config = dict(
    num_hidden_layers=10,
    hidden_size=576,
    num_attention_heads=9,
    num_key_value_heads=3,
    head_dim=64,
    intermediate_size=2304,
    vocab_size=32768,
    hidden_act='swiglu',
    norm='rmsnorm',
    norm_place='pre',
    norm_eps=1e-05,
    positions='rope',
    rope_theta=35400.0,
    rope_fraction=1.0,
    qk_norm=False,
    attn_scale=0.125,
    bias='none',
    tie_word_embeddings=False,
    parallel_block=False,
    init='uniform',
    init_std_qkv=0.0547,
    init_std_o=0.0122,
    init_std_up=0.0547,
    init_std_down=0.00612,
    optimizer='laprop',
    learning_rate=0.000807,
    beta1=0.9,
    beta2=0.95,
    weight_decay=0.2,
    lr_head=0.00622,
    max_grad_norm=2.0,
    warmup_steps=245,
    schedule='wsd',
    decay_fraction=0.857,
    decay_shape='linear',
    final_lr_fraction=0.05,
    batch_tokens=65536,
    max_seq_len=1024,
    doc_mask=False,
    train_tokens=540300000,
    max_steps=8245,
    dataset='wikipedia_en',
)
MLP neurons of a small language model. Each row is named by its layer, matrix (gate and up: input weights) and neuron, and shows model dimensions 224-319. Each number is 200 + 20 x the weight over its row's rms, rounded and kept within 0 to 999. A neuron's up and down rows have the sign that makes its largest values positive.
After each neuron's rows, "fires on" lists the tokens most often at its 100 highest values on Wikipedia text that the model never trained on.

L5.gate91,190,166,210,194,177,185,201,208,184,209,229,208,184,200,204,211,198,206,193,178,171,215,239,205,203,219,229,186,202,187,208,214,190,186,196,207,202,182,234,223,196,187,199,215,181,204,207,185,196,212,201,209,216,209,184,226,241,173,223,213,192,198,204,189,199,194,190,234,181,188,237,173,194,211,199,195,194,203,217,185,178,203,176,202,209,221,194,169,208,199,182,268,209,219,193,195
L5.up91,227,217,178,192,175,192,214,198,188,216,198,201,185,176,187,189,194,236,179,227,197,230,203,174,178,199,227,177,178,203,207,217,187,203,174,172,212,173,221,240,202,214,203,165,185,179,207,188,209,217,161,194,197,196,231,216,178,196,183,212,204,210,187,193,218,218,210,182,225,216,196,196,194,218,202,205,210,235,187,177,186,204,203,188,208,194,189,226,183,194,178,203,222,224,211,204
fires on: " |", "th", "1", "0", "st", "2"

L4.gate1225,201,222,184,174,233,223,212,209,171,190,205,238,187,223,187,215,163,202,168,192,161,190,194,212,170,185,199,197,204,238,191,213,201,197,213,216,208,198,203,182,192,238,196,198,155,197,222,202,173,231,204,204,184,195,209,183,173,202,230,192,180,197,187,169,171,183,175,218,228,206,189,174,186,156,183,189,240,201,188,215,183,221,196,188,219,190,215,200,187,221,213,196,215,205,194,191
L4.up1225,218,197,199,187,206,194,216,158,198,211,175,246,196,191,194,221,198,216,209,191,205,231,205,183,180,196,235,177,184,195,210,217,218,213,205,212,173,214,243,194,170,221,229,198,202,245,206,198,232,184,230,211,211,206,174,222,212,203,211,209,186,178,232,200,219,184,214,190,222,180,196,193,214,164,205,174,216,167,181,199,189,193,229,191,209,172,224,208,172,210,187,195,234,211,198,199
fires on: ":", "3", "1", "2", " ", "9"

L5.gate1149,204,186,211,179,207,160,208,157,191,161,234,208,172,175,191,188,186,180,228,206,197,199,223,192,218,195,210,200,222,199,179,181,201,221,183,190,199,217,172,212,218,201,204,169,205,217,243,175,221,211,202,219,187,194,212,212,214,188,191,188,206,218,188,213,188,215,169,215,191,194,226,190,183,205,193,173,202,207,208,203,191,191,207,234,164,196,212,174,179,201,178,216,210,195,190,211
L5.up1149,206,223,180,193,210,200,186,183,220,203,170,216,238,183,194,191,219,176,197,253,209,210,224,174,188,182,238,206,201,193,196,241,239,232,201,201,204,209,205,233,212,207,211,190,210,205,191,221,191,208,179,203,179,222,213,175,177,197,192,206,178,208,206,184,226,200,212,190,212,166,226,189,204,242,208,178,237,188,216,183,178,199,159,204,190,208,171,187,178,228,205,224,195,225,243,208
fires on: "0", "1", "2", " right"

L4.gate291,173,174,218,199,171,213,200,174,226,214,193,200,188,196,235,199,228,156,210,229,188,190,180,207,225,216,217,190,186,210,226,224,187,205,240,226,213,202,204,173,213,151,175,213,208,223,219,233,207,185,241,192,174,181,210,226,216,221,198,218,179,185,191,216,210,202,217,209,237,181,192,197,196,180,169,206,202,194,190,209,201,218,177,223,169,185,232,178,202,191,215,189,196,218,196,177
L4.up291,190,197,218,211,205,170,219,200,188,179,182,198,218,179,209,174,201,219,189,202,205,181,226,182,223,223,208,223,207,234,174,182,227,201,207,179,178,172,167,153,225,183,200,169,213,189,201,226,204,209,214,209,158,184,209,211,196,195,223,200,193,192,162,217,223,203,177,228,226,212,189,173,240,197,193,223,212,189,183,199,221,175,191,161,173,207,222,201,205,190,222,234,185,176,196,216
fires on: " /", ";", "–", "19", "0", " signed"

L5.gate368,182,203,183,218,220,195,201,191,176,189,219,183,224,186,173,158,203,163,196,200,217,190,208,184,218,196,172,207,201,196,205,239,195,217,179,231,172,202,213,206,238,220,217,194,207,194,204,204,176,200,161,207,227,220,218,215,174,210,208,217,202,225,197,198,189,224,212,206,187,217,224,205,223,226,179,222,176,191,171,174,226,177,211,191,183,189,199,194,203,180,240,203,250,191,189,215
L5.up368,171,207,200,235,162,195,232,213,173,216,197,180,201,204,209,171,209,204,179,198,161,196,166,199,213,191,216,217,186,207,238,162,216,228,175,190,222,195,223,244,193,167,211,213,227,219,155,210,175,142,184,212,207,205,182,229,206,215,204,194,187,163,218,225,167,171,208,187,183,206,229,195,201,206,202,197,192,224,190,181,191,212,219,173,200,218,194,216,202,175,215,178,205,207,227,167
fires on: "0", "1", "2", " losing", "\n\n"

L4.gate1688,188,207,203,216,184,170,163,186,202,192,180,164,187,212,194,235,194,202,187,204,183,175,226,178,212,225,184,200,187,177,185,204,233,194,177,186,192,180,164,214,212,249,229,206,216,202,174,202,185,218,214,180,176,248,221,217,184,195,211,218,209,212,204,162,179,180,192,181,214,177,218,218,167,241,208,162,173,211,228,230,200,209,192,180,181,212,196,152,191,187,197,203,194,198,221,176
L4.up1688,207,186,200,203,173,182,201,206,164,193,207,205,204,208,202,223,210,213,229,223,212,201,229,163,196,215,193,224,244,186,215,217,226,179,173,176,196,185,158,185,237,207,205,191,206,197,171,181,211,201,201,196,196,208,197,215,183,240,206,183,192,188,201,168,178,195,217,184,178,168,195,220,177,246,204,181,162,184,231,230,198,218,206,225,165,195,195,191,214,223,194,185,217,207,194,214
fires on: ".", ".\n", ".\n\n", "\n\n", ".\"", ".)"

L4.gate1921,190,213,191,222,216,203,170,218,196,200,169,193,188,225,237,213,180,175,197,166,178,227,174,188,199,189,174,200,194,191,204,202,214,233,172,172,217,193,208,198,224,200,210,169,213,207,189,257,220,150,220,185,192,215,150,225,207,180,169,203,209,220,176,214,174,197,195,222,195,190,179,187,206,206,219,227,188,219,244,209,211,223,201,199,184,196,209,168,195,195,181,222,177,206,219,166
L4.up1921,216,218,165,170,179,217,180,193,218,169,184,199,188,196,223,227,170,218,200,156,190,224,218,184,230,202,171,172,212,187,195,187,197,177,207,195,229,164,223,166,189,203,177,179,211,208,180,172,210,194,227,188,199,171,190,206,220,183,181,223,226,168,206,207,229,179,236,186,203,214,195,201,206,214,216,189,217,222,202,211,183,219,195,191,224,193,193,185,183,207,182,240,207,174,166,217
fires on: ".", " |", " ", "\n\n"

L4.gate625,211,237,161,231,249,162,201,245,175,181,176,218,232,225,171,193,177,177,202,179,215,235,183,188,198,243,213,203,197,198,198,189,212,164,194,220,202,210,210,203,228,191,227,214,219,163,178,213,201,205,187,192,224,167,214,188,174,178,174,188,185,193,251,187,194,234,191,204,215,198,216,209,203,224,224,217,238,199,202,212,178,178,190,193,161,182,187,224,196,201,197,195,219,166,180,189
L4.up625,173,189,170,195,195,167,185,220,199,227,202,210,160,169,189,217,221,178,215,181,176,168,182,205,195,226,167,217,193,221,226,247,205,204,219,226,212,224,191,198,175,201,195,176,215,220,193,164,253,184,181,235,184,228,173,198,193,175,211,210,211,205,233,219,197,195,195,213,209,223,196,200,205,178,223,187,213,197,216,182,196,205,195,231,207,195,217,197,199,214,212,221,178,217,196,206
fires on: "90", "60", "61", "65", "63", "62"

L4.gate1671,196,176,229,202,208,196,177,181,211,202,232,226,196,192,215,197,208,210,215,202,222,166,181,192,205,208,194,189,211,176,179,169,223,194,158,206,220,165,171,229,201,221,204,168,205,162,196,219,209,215,168,226,199,184,182,183,228,208,202,209,239,213,196,182,174,207,211,172,214,217,192,174,169,229,183,156,188,235,218,212,221,202,225,237,198,149,195,169,211,195,188,239,166,189,202,205
L4.up1671,216,213,197,187,203,217,198,203,166,209,235,237,212,195,217,179,202,211,221,206,197,197,209,218,205,214,204,165,219,191,167,197,192,214,178,232,177,146,203,203,232,234,183,213,200,213,195,193,194,246,212,187,219,167,180,221,214,251,182,158,229,231,197,193,206,191,240,213,164,167,204,219,169,212,192,202,249,196,215,208,214,179,216,190,185,205,224,215,194,236,177,161,175,196,188,191
fires on: ".", " States", " president", " President", " Governor"

L5.gate705,191,200,207,186,194,197,211,216,167,240,195,200,220,197,225,212,150,224,195,208,181,193,164,215,187,190,206,181,216,203,207,203,221,200,183,202,195,181,189,252,191,209,221,190,224,152,169,227,201,195,208,199,219,198,177,181,171,195,214,173,215,195,197,179,181,212,219,213,181,203,194,185,181,216,157,183,211,235,201,180,224,207,233,174,194,176,185,173,197,189,229,190,184,198,236,208
L5.up705,234,226,180,193,195,192,211,221,159,233,239,209,219,175,226,204,199,204,230,196,157,192,171,219,194,222,194,203,213,201,219,189,221,175,168,214,189,223,175,194,217,218,209,233,221,186,200,233,228,206,174,189,201,186,199,204,190,221,197,198,185,170,209,210,214,198,201,184,178,201,223,201,129,200,194,187,199,194,233,203,182,227,234,201,177,195,169,216,173,186,184,169,207,185,203,190
fires on: ".", " become", "os"

L5.gate1403,187,224,235,183,256,212,189,200,184,243,212,218,225,205,211,190,208,148,224,204,212,196,206,164,235,186,203,202,195,190,208,246,204,227,200,216,182,169,213,226,169,200,222,184,198,216,187,219,204,209,214,188,225,194,225,233,239,173,165,239,220,189,213,216,186,210,224,221,201,199,174,172,222,180,172,198,169,195,222,171,199,202,190,198,184,224,195,197,197,183,193,188,198,175,234,196
L5.up1403,189,222,228,210,233,208,198,233,209,196,170,190,198,209,202,218,177,177,216,233,224,195,191,196,204,187,186,223,186,177,188,215,181,187,212,175,201,199,185,192,230,209,194,176,193,219,195,194,215,171,180,180,247,176,206,186,188,176,174,219,195,185,243,192,221,180,193,188,194,203,222,173,185,218,213,149,200,178,224,192,238,169,187,174,202,198,195,228,223,178,202,185,205,198,186,170
fires on: ")", " as", " in", "4", " at"

L4.gate158,194,216,190,208,198,209,194,200,203,208,234,197,180,247,198,186,152,216,183,209,199,157,181,208,203,211,206,224,215,228,206,224,206,236,172,198,203,224,172,227,231,220,261,198,222,183,204,222,171,179,204,202,209,229,193,169,166,187,211,171,151,219,221,207,177,216,169,210,206,247,226,221,199,178,182,166,195,216,188,166,176,199,223,201,221,225,204,194,214,202,212,176,229,206,196,206
L4.up158,201,198,218,177,203,201,215,181,198,201,205,192,237,210,186,198,199,223,208,187,232,196,199,206,191,200,174,186,224,179,190,187,186,218,179,192,187,218,170,189,222,162,213,229,192,170,211,188,177,195,215,190,193,187,203,235,178,189,165,187,179,203,187,189,207,189,187,209,189,245,180,215,190,182,175,208,187,213,185,197,172,198,217,205,157,198,181,224,199,231,196,175,207,189,211,210
fires on: " name", " formed", "os", " married", " founded", " Mill"

L5.gate601,204,224,228,216,200,205,206,207,195,202,198,171,183,212,233,173,195,174,211,183,162,185,223,178,187,233,200,211,221,234,202,218,179,248,187,202,226,197,198,178,198,206,249,193,223,209,168,186,181,186,183,191,224,213,183,198,201,184,209,212,204,222,182,206,161,207,200,191,198,187,161,194,233,232,193,194,241,187,162,221,216,185,205,204,183,224,197,197,209,186,208,219,202,196,200,204
L5.up601,211,216,201,212,192,207,221,237,219,183,204,196,214,219,248,198,201,199,175,168,183,187,191,214,174,221,202,208,223,240,190,212,163,190,208,176,187,208,219,165,220,196,219,211,245,214,176,184,178,180,173,221,216,209,164,199,185,186,195,209,214,206,201,198,241,181,176,170,176,208,174,206,225,179,200,227,186,156,211,182,250,171,168,214,160,237,201,232,190,174,199,225,164,180,184,184
fires on: " |", "19", ";", ":", " scored"

L4.gate256,195,175,183,217,199,186,167,207,178,199,198,209,223,191,196,224,206,230,196,215,219,212,202,224,200,160,202,171,212,202,197,220,189,207,187,190,232,210,181,231,184,212,181,226,173,187,212,236,218,241,166,195,176,211,205,199,168,170,177,190,235,213,206,189,186,175,228,168,219,221,171,206,197,206,212,173,194,226,207,182,210,192,222,185,193,184,179,196,242,172,228,172,185,176,225,215
L4.up256,200,201,236,194,190,178,183,225,186,182,182,223,209,183,228,211,211,188,203,155,197,202,214,210,220,222,198,186,226,206,182,179,170,195,198,204,213,196,213,178,197,218,189,243,193,205,197,177,196,192,215,175,175,199,205,198,214,184,213,171,246,206,211,201,227,241,203,211,201,209,235,167,175,219,193,225,192,191,223,197,176,171,149,226,207,190,240,231,184,177,200,190,238,220,229,182
fires on: " there", ";", " There"

L4.gate777,140,236,222,197,208,221,191,231,187,213,186,162,207,213,243,204,211,180,178,175,180,202,213,202,224,252,212,233,202,197,199,174,200,224,184,198,205,207,213,187,200,185,223,192,193,250,164,180,186,182,185,181,202,179,205,226,224,165,199,230,194,192,241,184,161,184,237,189,231,207,180,217,180,207,215,196,216,196,238,195,192,183,212,199,191,232,206,193,193,192,195,214,180,190,173,226
L4.up777,196,224,198,188,190,166,182,196,215,208,228,206,202,188,193,208,193,171,194,213,221,253,193,218,194,232,187,204,234,171,194,200,207,175,242,176,175,179,227,182,214,197,179,181,157,224,178,194,210,200,193,199,178,173,171,200,197,182,177,222,207,216,242,193,214,210,199,230,184,181,209,162,183,198,236,212,191,160,228,231,229,214,217,198,204,212,194,201,181,186,189,208,187,171,169,205
fires on: ".", " (", " his", " ", ")"

L4.gate1208,196,221,187,191,227,159,210,179,179,176,170,221,189,176,206,227,220,214,188,187,190,192,202,187,225,190,194,189,186,212,167,181,202,202,191,172,216,158,186,224,194,191,230,185,194,252,188,206,229,200,208,174,205,159,199,217,186,233,235,202,193,228,185,194,176,216,175,186,191,230,183,202,231,225,218,212,225,237,194,192,196,189,220,199,215,154,224,186,198,239,184,219,193,178,203,204
L4.up1208,194,148,175,203,178,212,211,183,173,210,178,213,202,178,189,176,208,180,161,213,207,171,177,209,174,231,193,193,225,181,185,204,180,217,201,169,192,242,175,213,165,168,235,165,186,227,181,178,208,180,196,229,180,215,228,211,197,158,157,202,206,202,232,184,204,194,186,211,231,188,224,226,207,216,208,207,216,199,214,166,195,225,199,239,207,167,205,181,192,213,204,192,200,186,197,185
fires on: " v", " Royal", " century", " US"

L4.gate1214,214,216,206,187,195,198,181,160,190,204,219,210,206,211,206,214,183,216,168,212,234,198,220,160,220,188,182,192,193,202,182,235,180,228,192,184,205,203,173,222,210,227,214,162,181,207,222,216,226,225,191,235,172,183,240,217,224,212,220,216,230,180,202,193,198,191,193,194,239,242,149,222,206,223,188,172,239,194,191,212,218,211,196,184,201,224,193,176,186,183,169,214,194,187,215,221
L4.up1214,196,184,227,208,208,192,180,164,217,185,211,188,187,195,226,214,206,187,178,178,204,177,193,183,187,181,186,199,203,164,205,208,183,177,204,223,202,219,224,209,222,229,185,177,200,214,219,185,172,200,200,168,223,185,227,236,194,226,215,189,208,213,208,192,174,212,196,196,217,203,158,205,207,207,227,212,199,175,193,183,184,189,212,157,190,209,177,192,187,225,174,217,173,220,212,206
fires on: ";", ");"

L5.gate771,187,209,231,187,216,188,211,170,187,205,220,213,196,183,215,214,217,169,161,201,204,190,210,208,169,180,224,211,190,227,198,234,213,201,189,195,203,211,225,200,206,212,198,220,187,173,182,223,185,209,196,193,214,242,187,209,218,197,225,217,217,218,189,180,218,214,198,201,212,223,188,260,195,196,168,216,188,211,223,227,169,228,199,194,184,193,206,186,215,206,201,227,181,191,208,185
L5.up771,197,169,187,196,205,228,180,204,244,226,182,181,232,189,185,235,227,223,232,222,182,213,221,195,181,181,195,191,211,217,197,198,228,208,187,178,177,202,214,214,219,224,205,180,217,234,174,219,186,169,177,191,183,200,232,173,221,208,185,173,181,192,215,215,205,245,198,170,223,191,177,184,181,230,150,190,196,179,199,171,212,154,206,208,173,187,213,196,220,211,191,208,206,243,229,179
fires on: ",", " |", ":"

L5.gate446,240,161,183,184,207,176,193,214,177,187,232,191,165,170,165,191,199,210,179,206,222,193,206,170,186,193,199,196,164,230,206,199,225,183,195,199,233,232,188,225,177,215,214,211,202,200,189,188,167,195,216,235,215,232,208,189,192,205,211,199,210,203,210,193,194,194,191,209,204,191,230,182,198,212,195,207,209,243,182,212,165,227,180,215,183,179,210,204,153,215,210,187,227,169,214,190
L5.up446,197,218,202,245,228,182,285,192,211,203,209,213,211,192,168,183,185,198,179,215,225,199,202,200,227,180,191,219,198,196,190,211,146,183,215,187,209,186,198,186,209,206,193,205,173,204,208,210,176,180,220,202,208,193,200,225,211,184,187,217,218,201,176,204,196,205,207,184,178,228,222,238,195,200,225,209,182,225,200,236,218,194,211,221,188,221,181,232,200,212,176,170,209,220,207,196
fires on: ".", " |\n", " found", "'s", " appeared", "'"

L5.gate1011,186,184,226,195,189,212,200,161,170,218,185,218,204,217,222,181,174,190,178,179,192,227,153,164,225,199,211,186,199,183,211,204,227,234,220,183,197,236,224,207,211,225,222,210,191,178,198,228,159,185,214,229,227,247,188,232,196,217,228,221,199,192,198,215,189,186,189,211,205,223,212,196,238,199,184,207,193,174,179,224,209,188,197,207,204,203,235,208,170,215,220,214,259,191,221,195
L5.up1011,207,177,201,194,177,179,210,182,233,211,167,236,206,202,214,241,205,201,205,207,218,203,174,203,206,212,205,198,202,207,228,215,229,187,194,177,182,220,225,166,204,218,184,194,183,191,190,212,198,176,190,201,201,214,182,214,189,189,199,189,177,190,192,182,208,190,202,236,183,167,230,194,192,160,189,202,157,163,206,222,232,197,228,179,223,210,210,223,188,228,205,208,257,177,190,179
fires on: ":", "|", " |", "3"

L5.gate530,187,217,163,227,214,188,205,195,220,183,197,227,184,207,201,211,183,178,181,188,191,195,158,184,196,184,163,195,231,195,180,224,216,224,187,193,211,197,157,199,182,222,230,218,203,224,172,177,171,187,175,212,220,173,217,218,182,216,208,224,205,200,183,211,182,241,210,192,216,210,200,189,229,213,181,208,209,193,209,201,183,185,213,197,214,175,234,208,199,220,237,211,228,192,200,206
L5.up530,183,238,205,180,184,230,219,202,196,227,207,198,234,221,234,218,222,216,193,201,208,143,211,200,221,200,205,201,220,212,202,193,206,189,202,157,203,204,213,236,208,216,215,195,251,237,180,170,191,211,182,188,252,191,187,178,219,170,230,180,184,190,168,175,192,217,213,211,192,168,221,166,208,241,189,212,208,186,184,198,233,223,184,176,153,202,189,186,212,199,188,190,203,178,182,179
fires on: "3", "1", "4", "2", " or"

L5.gate2248,203,220,238,217,198,178,196,192,217,225,184,185,217,195,210,222,199,200,182,202,186,225,175,202,215,216,227,199,192,233,217,184,159,222,215,180,205,198,218,163,217,189,194,227,203,209,188,200,185,175,224,198,182,210,227,208,208,185,236,225,214,195,219,218,194,209,187,228,204,207,188,197,209,203,202,192,202,184,190,217,252,195,158,196,183,199,211,200,233,191,185,216,173,169,174,194
L5.up2248,233,235,184,208,185,173,203,241,224,217,184,234,177,224,185,160,199,201,212,153,180,199,204,198,219,177,254,206,219,219,190,196,201,214,225,188,168,171,201,195,187,193,215,193,193,229,196,164,178,219,191,181,186,177,215,220,179,183,220,183,179,173,194,203,205,217,170,214,227,199,213,202,212,211,170,192,205,208,191,183,217,181,191,211,230,252,205,226,207,190,210,177,185,228,205,190
fires on: " /", " |", ";", "é"

L4.gate1763,211,207,180,189,165,216,162,193,185,220,176,199,210,203,209,211,213,210,189,232,210,179,208,225,198,204,207,174,213,219,215,186,199,226,165,208,218,197,221,200,177,220,195,205,213,228,220,181,234,203,193,219,196,200,198,185,210,191,222,186,238,183,199,236,202,204,161,202,220,188,180,186,211,180,206,171,185,216,171,200,212,219,202,212,197,167,215,202,206,159,204,222,188,218,231,209
L4.up1763,223,212,188,218,209,208,198,193,207,212,175,229,221,194,202,203,185,212,205,173,209,218,200,209,222,210,180,167,183,219,210,190,210,214,209,209,181,184,186,195,172,177,212,213,207,166,208,179,237,223,202,178,190,213,178,192,179,219,176,206,190,189,162,240,146,218,237,180,194,221,196,226,193,177,183,235,194,204,183,181,211,206,195,200,216,218,215,199,199,194,180,209,221,207,198,217
fires on: " =\n\n", " formal", " professional", " long", " northern", " extensive"

L5.gate106,204,202,198,199,200,208,165,191,192,195,175,172,203,217,217,207,168,190,163,186,203,200,169,158,172,214,211,196,215,218,197,223,225,173,200,204,201,175,192,191,181,227,211,222,208,190,195,218,216,201,191,193,215,180,205,182,168,184,196,176,211,221,219,181,184,209,185,203,226,203,220,207,187,204,194,221,227,188,241,194,189,210,172,183,190,162,164,218,228,202,247,199,206,184,194,220
L5.up106,175,201,182,189,203,163,199,190,180,207,214,176,235,199,182,180,190,213,217,184,214,212,137,206,183,214,200,232,193,225,179,181,224,171,174,169,186,189,236,234,196,201,202,219,226,206,165,180,192,221,202,146,201,191,217,201,190,191,184,163,208,211,198,182,208,211,226,213,183,163,247,246,211,209,237,201,194,210,209,217,201,229,183,186,189,176,212,196,168,211,213,185,196,191,199,195
fires on: "–", ".", "res", "31"

L5.gate194,229,218,193,218,216,204,192,191,177,188,202,225,201,235,219,194,190,187,189,216,164,217,180,183,176,225,210,223,222,188,172,217,232,183,182,191,202,221,209,192,194,196,195,177,171,180,206,220,206,238,174,227,205,180,184,148,183,182,197,200,183,201,177,207,220,188,198,221,225,184,213,201,188,227,203,207,162,203,244,184,170,241,190,196,237,196,177,202,207,203,217,195,217,198,227,162
L5.up194,245,190,176,218,203,203,230,190,219,171,193,253,241,179,187,196,223,190,240,228,183,183,200,205,186,220,206,192,195,217,209,183,199,167,183,160,162,213,199,202,230,193,200,178,213,193,167,204,216,203,177,209,195,188,182,160,219,163,188,214,215,218,206,186,207,199,178,228,180,188,233,163,249,210,226,196,166,214,245,196,177,183,203,183,194,176,165,195,220,219,185,229,232,176,213,191
fires on: " for", " For", "For", "for"

L5.gate1649,199,246,208,193,174,206,211,164,183,232,204,197,220,219,216,222,204,185,187,209,187,189,202,173,245,219,217,198,224,185,230,192,160,211,163,208,224,209,188,225,200,201,193,204,220,229,178,189,228,221,205,186,202,201,229,219,211,186,204,199,225,217,194,196,148,187,190,201,229,239,172,222,211,193,191,158,205,199,183,192,185,209,212,157,206,200,231,161,222,228,230,193,189,213,196,194
L5.up1649,218,203,193,164,200,186,209,187,239,216,206,224,166,187,188,155,196,189,208,169,195,205,230,185,188,225,202,193,182,229,200,193,204,218,222,257,207,235,161,180,210,203,218,181,174,201,188,207,202,188,222,193,176,186,225,218,233,205,166,195,227,217,206,193,186,252,209,150,181,197,178,176,193,176,223,250,199,187,239,195,187,177,196,191,235,218,207,212,213,207,207,213,207,193,186,205
fires on: " is", ";", "19", ");"

L5.gate1130,222,238,239,176,210,201,193,210,187,195,220,231,174,237,227,220,182,178,184,185,214,184,216,162,206,210,191,171,182,202,182,215,249,206,204,193,210,197,189,222,197,210,196,175,204,167,191,189,217,172,178,225,178,204,198,163,202,219,195,226,204,179,184,197,184,212,181,223,220,190,218,215,173,193,172,206,228,245,205,177,190,247,204,215,191,211,207,210,199,190,218,225,192,190,192,181
L5.up1130,202,182,239,198,242,179,221,211,212,176,209,243,176,195,220,236,183,210,216,214,227,210,187,170,189,206,172,188,199,232,166,182,236,190,187,202,211,187,202,204,183,188,191,218,227,174,187,196,216,183,219,184,180,189,199,185,193,177,189,202,173,160,178,186,202,234,165,202,199,180,200,161,175,190,192,205,199,188,236,221,199,219,192,200,215,208,198,212,238,176,212,207,213,213,219,188
fires on: ",", ":"

L4.gate1851,169,205,215,186,193,184,235,198,193,223,212,201,209,195,214,167,202,226,199,192,218,199,215,215,183,206,189,194,198,210,219,178,176,212,201,199,233,190,194,166,197,232,202,189,210,234,184,234,178,215,184,192,169,195,203,161,220,229,213,166,219,166,201,189,231,194,200,198,210,231,219,207,191,235,193,178,224,194,198,212,218,180,182,196,202,199,229,194,221,231,199,179,211,210,188,198
L4.up1851,214,228,203,172,203,232,189,210,213,240,173,183,197,190,198,216,226,189,171,238,175,179,199,175,214,180,215,170,233,156,231,182,176,181,240,180,210,226,196,221,181,220,227,207,207,227,185,221,182,217,230,211,162,207,213,208,196,178,224,214,226,210,219,189,168,176,188,185,231,225,221,188,228,212,219,190,184,239,167,211,234,200,200,208,216,203,244,166,171,228,214,216,192,181,220,193
fires on: " to", " of", " national", "American", " able", "athi"

L4.gate1733,168,229,212,196,240,233,209,236,221,202,221,210,219,209,262,187,238,182,179,190,212,189,175,196,204,160,222,193,180,185,219,214,178,197,206,213,219,226,215,225,220,195,209,181,195,222,161,231,194,205,190,201,222,194,223,191,220,177,194,227,240,182,213,169,174,235,179,203,208,187,206,217,211,198,227,194,194,225,230,194,195,163,171,207,211,155,198,160,193,176,193,209,164,191,230,249
L4.up1733,215,225,202,215,220,214,169,172,216,229,198,173,242,256,174,210,212,196,191,205,215,208,217,223,190,155,223,183,220,174,194,203,174,208,211,225,181,223,221,190,206,198,185,193,186,254,171,221,218,198,154,194,227,193,215,212,218,208,196,216,225,186,225,208,185,215,169,184,196,185,180,191,168,211,209,211,202,189,213,174,170,194,217,156,168,215,229,181,197,188,208,173,199,173,191,213
fires on: ",", ";", " of", " as", " |", " at"

L4.gate1540,217,184,211,190,222,178,159,186,187,182,197,184,147,185,198,209,187,180,190,196,201,199,186,210,183,170,171,197,201,195,171,204,200,201,174,199,242,231,163,184,184,199,210,197,186,175,231,185,190,259,207,181,203,240,191,202,177,194,187,189,181,233,193,192,199,183,193,211,203,206,167,231,185,250,210,202,217,209,199,223,166,203,198,195,180,174,173,199,203,201,196,186,210,207,185,220
L4.up1540,198,175,195,189,190,193,194,187,191,205,193,215,176,198,244,200,194,186,217,163,224,193,214,215,227,207,218,196,179,208,190,184,207,223,192,221,197,221,181,219,200,227,219,189,183,246,205,240,208,163,197,181,190,178,193,202,181,194,181,200,219,169,168,217,192,201,223,194,191,188,205,158,225,215,225,194,214,194,207,219,203,218,173,221,218,198,193,241,165,232,240,197,189,174,213,211
fires on: ";", ":"

L5.gate396,208,196,207,206,188,138,216,184,211,179,203,216,131,203,200,202,194,220,170,208,223,181,175,195,203,236,203,201,186,218,189,225,215,192,205,214,194,216,170,254,226,230,222,184,196,180,168,164,186,179,174,195,176,224,192,171,173,239,240,232,189,233,185,184,209,189,213,235,199,192,212,189,176,211,196,171,215,220,224,191,174,214,208,209,215,228,195,183,187,179,216,222,226,167,182,228
L5.up396,247,217,224,211,220,155,181,210,225,173,228,207,199,182,170,188,224,177,219,236,214,213,189,195,240,201,232,232,175,211,203,183,211,175,211,186,183,194,197,197,192,191,221,212,214,213,193,175,187,188,218,181,218,200,206,198,192,178,174,218,191,215,234,175,214,220,195,208,222,177,193,196,177,169,211,193,209,206,211,215,186,213,215,208,230,193,222,214,197,169,214,238,198,198,176,212
fires on: ",", " as", "',", " .", ")},"

L5.gate488,206,206,179,207,188,159,211,173,226,187,218,186,194,200,206,180,178,212,175,179,207,184,216,166,179,206,204,220,189,216,231,232,209,185,199,189,214,238,202,197,221,185,205,226,176,185,217,222,203,188,208,175,198,192,172,195,225,211,192,215,213,222,174,190,195,174,224,232,235,216,161,215,172,190,221,181,182,231,195,208,153,195,222,216,195,226,193,212,172,260,189,206,178,213,203,195
L5.up488,180,211,219,239,213,199,223,260,191,183,206,185,169,236,153,185,175,193,208,206,221,170,226,207,238,199,204,188,212,204,216,188,187,192,175,196,186,188,209,213,200,198,179,223,208,228,169,201,177,226,205,201,202,189,229,211,190,182,235,219,219,226,210,209,185,207,189,159,203,202,235,213,159,195,168,219,188,215,215,213,202,193,211,194,185,174,225,172,177,182,187,193,189,196,218,239
fires on: "'s", " ", ".", "/A", "–"